MLP neurons of a small language model. Each row is named by its layer, matrix (down: output weights) and neuron, and shows model dimensions 32-127. Each number is 128 + 32 x the weight over its row's rms, rounded and kept within 0 to 255. Numbers have three digits each.
A block is one neuron, or neurons of one layer that tend to fire together. After each block is what it responds to, as a language model described it from the Wikipedia text at the highest values.

L9.down39:169101134082179148157125102163113097140106148110104163070180107125189105169080144129119110102144121135144175111162190107080112112109116151095097147117112080137194168158118153197110147135083050128128153140122133195148166109122131116091162144137086143142115075071111140126172141146141170107
L9.down116:067086149119086113143071114098110161118097123173152143135127121148155085117144138123132118096117120161133125112105164131127098147131139184146104137138102100153174163141088143122128107120104136165096083152158127171153108135126117126105124082188082129126107137084126092113115207095125135189
L9.down303:109127150158097163159164063194163086143143052146075114144093145104157154085075112118169134148109058154132130141143090131102138170136128167078116091114136147086183178177128129086100114141100137152156137119136088169105149178074113115168140117103066124154085111112092120123122146123108159163
L9.down1440:090124110147188124093115129110165113159122155104130153172132188186128151133126192139149140072144137100178132091130177126122144121086118140099171135128124113153112113140098143140122231122123107095127062078110141153133152131110134120081138070120104142119123132141115161144088130156149128057
Description: Academic degree names

L2.down108:126156051054114085079134170101105134109122086103138136075117080108163129164204116125147105115152100118161143149148135127106127095092097130126072138122087094102097143122112115119171165129181163161159142142136103045150156120173113073164108183116140068120154117139155169142123078157156175172
L2.down147:148165150161040118141146133055173105176105102135126177127155178148158155114089172110168158139090168184081116168173112116164124167119143070146161122140092131117129145121157113111119139085117097104075108111079147076139120127131098156094197127058105134098112125137082116128117093096120107107
L2.down170:118051136116054109150134130143120088121155074102128148037139120094165151096103146105076084110168094103131123127148100145082099148104117150129150117181176070133137114115100158122124098125113116085148148091169103128093164119167153133165115129135116073147144175150111209126132147122137114126
L2.down324:116112148185137111140150116099159190117139157115171119120136117141113105169153106127181144078167123079126036158160162121132110158116147143143159157148108157132170157090148137112182145139158133083090092188088031096132064093134104090169104151101117169123119112131088106085115113120142115143
L2.down331:130119140127131078094149110188145086093141143123084085123139180114147100085111120060145108118139128095169134166135145137137090130136139099127126165169078131109118225121102108120162163159107160091111105105187072117139130134082127144160080141126143119185131143149153099128102104160098161107
L2.down337:135144085105136158137128127178088109144065170170118127109160133079066134119106126094088053052108151131128051108122170047073162096122064113112173165120140061123192110129101150126105141120131114070126136085086093091065167127119133138123105136176135102098162086126114131147150148157084183107
L2.down434:179114163165088112152165117162187198109059125077085112118096116146153177109139133105138143128161146149119135142155143143133105178200101117057132130170157116167124166091104139075111151103131091100119120137153089138068119064192179110115167083100114143083117167118155130123192109126061130168
L2.down621:086174140118142167069179112103137074111110093126094139141133140183138133059160111100172179210058135136140133076150137151081152167125095083128137140145104116141134138110150155138140121098108072195100124153118149131120110107134175138105144181095189168109161123115132198105109165202113115154
L2.down633:136115168090136099122103126087162119170120109143059097108119133135128122083137132102172145134123145144151072133121097169104142077133139143069148129082112088179140140127112126129091156151140136157087167185117097186180114122120119147090140147091131119100101167131151195176130145148130135118
L2.down717:124163113128120122111160151131138128084168178179092111086150132110111130095159137112190103075155159134140123102128105153136124137128114108132126113093130172130097103073119142087168163121129173105140115146036161150131139082121097193085120177105107123123167118136120171142162144140105112174
L2.down753:149054091162105059130143092128160118112124142079125108119159162100136146171143147159120179099095184099166067190139123140081128161069144121114147139178161111177121166136080100110150124124081093135110174112159105055127097151099072137095143164097178114117187129125107176078151185163155130103
L2.down926:104135124147127157132115094118087187145141077117218138172126121157117150104150163124086172107070100132148120168112130179107139132131131173150162145142101131178143175114095129144111140163211085080145086144076071132177107103082066134161091091106130115130107110167188147163158108151128121115
L2.down996:051109149082159143092125126172116101107113143049137112098114122161069084160092171124124134123170155176115137124114098154107117074122097143187177098076182167109123063157140135159084212147142136112109147098099158141127177138090165121130182159127084162145147095077114125144171202152113103159
L2.down1053:106151071126192194137113066151090094089094095131104178062149168090173086160132108176134191170064084086126087159156108127131108156101149127096138116137107180078110173148111088138155130113145165113144149052101113150148147148151122091180178145138152084149150123130098115191091168156114138166
L2.down1437:136121176142141122136158096083128066121111108141213139191111137134083105069152131137151135155099118120133073186137087135148095166129108115127148134117157180144132126190118140102170148134079064090100076121106109177105153131151098070175123128116071094099125101172196166106062142172140135106
L2.down1465:115170091119113077131141141145147051181079107068143154151168139148182156142104030128145106087172145140104084137120112135119133091144123127121105137038176132159124168138158151127120152127098078117175085186162114153056120126126127149176121167107220134157067128130165145155099093160136184127
Description: Statistic-heading nouns

L9.down87:077096141170118082127080084089130147133151154145154108102100098138151146130056116157059050106163072110181172138142128102087128139166182074112102114097130142071094113126108149075128069057123207103161164111135157083119155118106124085119162137077160105086164130109153102154161096151118139127
L9.down346:136123190165090052126082149147133107073096091119079142161156079145227170135126091105104133172143135149088148135164169140143160116132101132116144090116134172094102120210161193097149146094038135078114157092116141113134128046123167116132091104125160171101156108149120122108148079162138114133
L9.down1163:148076119154205100145113123117046136067150153134158119167130103141135150134121113124102111150187152083153149130091126157116215131164097070139100098144150137123085145189098143109146091128117175099083191130093174124127201081116133113103131093111146088126085145213155078081141135123141097139
L9.down1303:139154159170113106147111209141106124112155104175104113133153098098158160110158143148126121126138073130131095139066180164099150116131151147116110086117150126160149116146145098142159090107110136110117127094095134090129130110101165061122136089153132160081092085140182125116174065147114100146
Description: Wiki heading closing marks

L4.down1361:081064114186091117139152159147153188125118191182161168104059123105104159122050107123083137179097117135147131229099119069162046111185130194104157141137089135102161087144119099133115145119098120105142133182147143105130108151086142129136099139113117131110128119115071121091177079138082116077
Description: Wiki heading equals-signs

L2.down40:109116142180072160164125131090141154137188118109174124114102122132120107197118200143111103081119130079189082108177206106118129119136152104124103137132166113120145142154116125111140108114139153088091165105089099076119118149176106145131073174130170140101093139146079114117093130102167128094
L2.down79:092133188143137110127125093116143165127138143097143145178153122153095145091127116128089166065148135171179089198135160075119130116130158146082121148119175139166131098103120115145127128108122162105152100098170103139125099123079100105159111144157119051159112154123138104078075080182114187060
L2.down125:144168134146143150136158094128119129184139117126137191119121093109112148118082071122136128093102145131145075085123128167115109110119090066170112148129156146117125141132114109128176132174130127122137137159062177131105128153181087160187158104123103109139109139134077170133102140128171127092
L2.down610:135074133100131144078137163127108113115105131112103126143149164059153062157107127147131085131098110167088133102077127077138058133118117125138170083113190116059124163172156142182147149057148119068135127105125074107159115115134143134129119183130103112169154103103104089124084121097170153167
L2.down747:125136123189089155133147100163123143164112130129071171114202088094171149126115141124089145137176172162133127131118116154109078173074148079130136069127106151139148091066123128128116156126129175118119057133139137102155160094164167086125183105164093081097109127140072178102121146162127160167
L2.down932:109102132146126112165100173142156082209155121104175173151091177114209102107125102138088057203131115127188143078171140134101097118122061181182111119051155140158152174123153115076104112118150124124135073107148101110206102063145070108120123111190130084140122122190130116146092124109104096140
L2.down1089:086140115130101118129160078166134172077154180066129126137111166094116119165075157158124078101113141120136112106148151166202136120164142112170084194154114142080139101112135182116135097136102129091131144190153096125100146149184118165109144100154124073069162104146138144083139185113103147153
L2.down1143:101144094131061174166099126093158146132149153119120110160161130153143139107123123110132125118170150141133176159173165092188171140118071138127124147104153094158127130088092116088109112088188130099148134108175173153098120128147216110117116098133085164099106122129146104070141138091112057062
L2.down1178:102128125135109121153177104103118143142155146113183124087138109164127146213093133180144121148131183104178124068147186120164146138114121131208125153154179106072156150100110171032144156113143130084109150135106100100081110181164111152140128149112162140126121139133103109149139112166115116088
L2.down1206:146091148099141118100129137148099088146143131106096138066186105129131134141091149154092209168154128196121126116085111113128163124144096156143112100079108183164132150119113124164166121121129121078094182133148136158163149091165196137072156079143130125172073154135110106091152158111138120097
L2.down1286:120134171031066117139123116132102085174109123143133101124137103125129170130112159147121205159157155149070152171135106093103134083144123127114141121135139084100120131221192112165125160086139185186139173107135149179117104102188216120064185127100147130145137165130085055128141111130092136189
L2.down1301:082111109144143112163143168141110100177156169136138175151154150103115131132124163109123124187099175185218080058147152117170037168071091184120108097119135101071135102086181084113079114092114087155143138151147117146123087089133098144122139058122141138068112119181123126104112108130133142125
L2.down1310:073102144176107113161126116134112121166167137131184090141152103084171138124078154146110120158184151088168105164164133166169106143125132090105157096134101056051126163103111158095179154118103170067119177102093165201117130171159118128134109122172145090063142128164148119116119149129094130108
L2.down1319:120045130129105170158183108146086189140134085151171117141099135058170134103069121125056121134145078160116128142105120083140119092124122168067146090165158131166140139125124138104189139113121153102141124147137147096109116155096114110174170125186112098106205106157110160109194094136114192100
L2.down1340:107165106138121110128128117108138108167161229155077137144233114159156101162090089125147143189112121164150125127167122085130114144138147094144131078146171144092136097143147110149031185118149146069103097134077095130151127112163166107149171105151133172119082093104070101153150136156120118120
L2.down1372:111093112131135087143115129178056177146091079155143144134067114119147114094111155179117160183071123138135133096128099138161069174143065123116087114159132153128121148155141143113125149124120143111103120156115099108131117150122069082146053147123067133103117146068177093075186073119186131139
Description: Wiki heading closing markers

L4.down706:131146157125134130103139136108113090129156184116114152195093112136122120151132086095128115121106123126109110079113154130108158139086133106166119151164159147180171088092111110071118151196162077073127138147115116115120162121079083134098091073172130107058123158141123102112091201085184178140
Description: Phrase-head nouns after determiners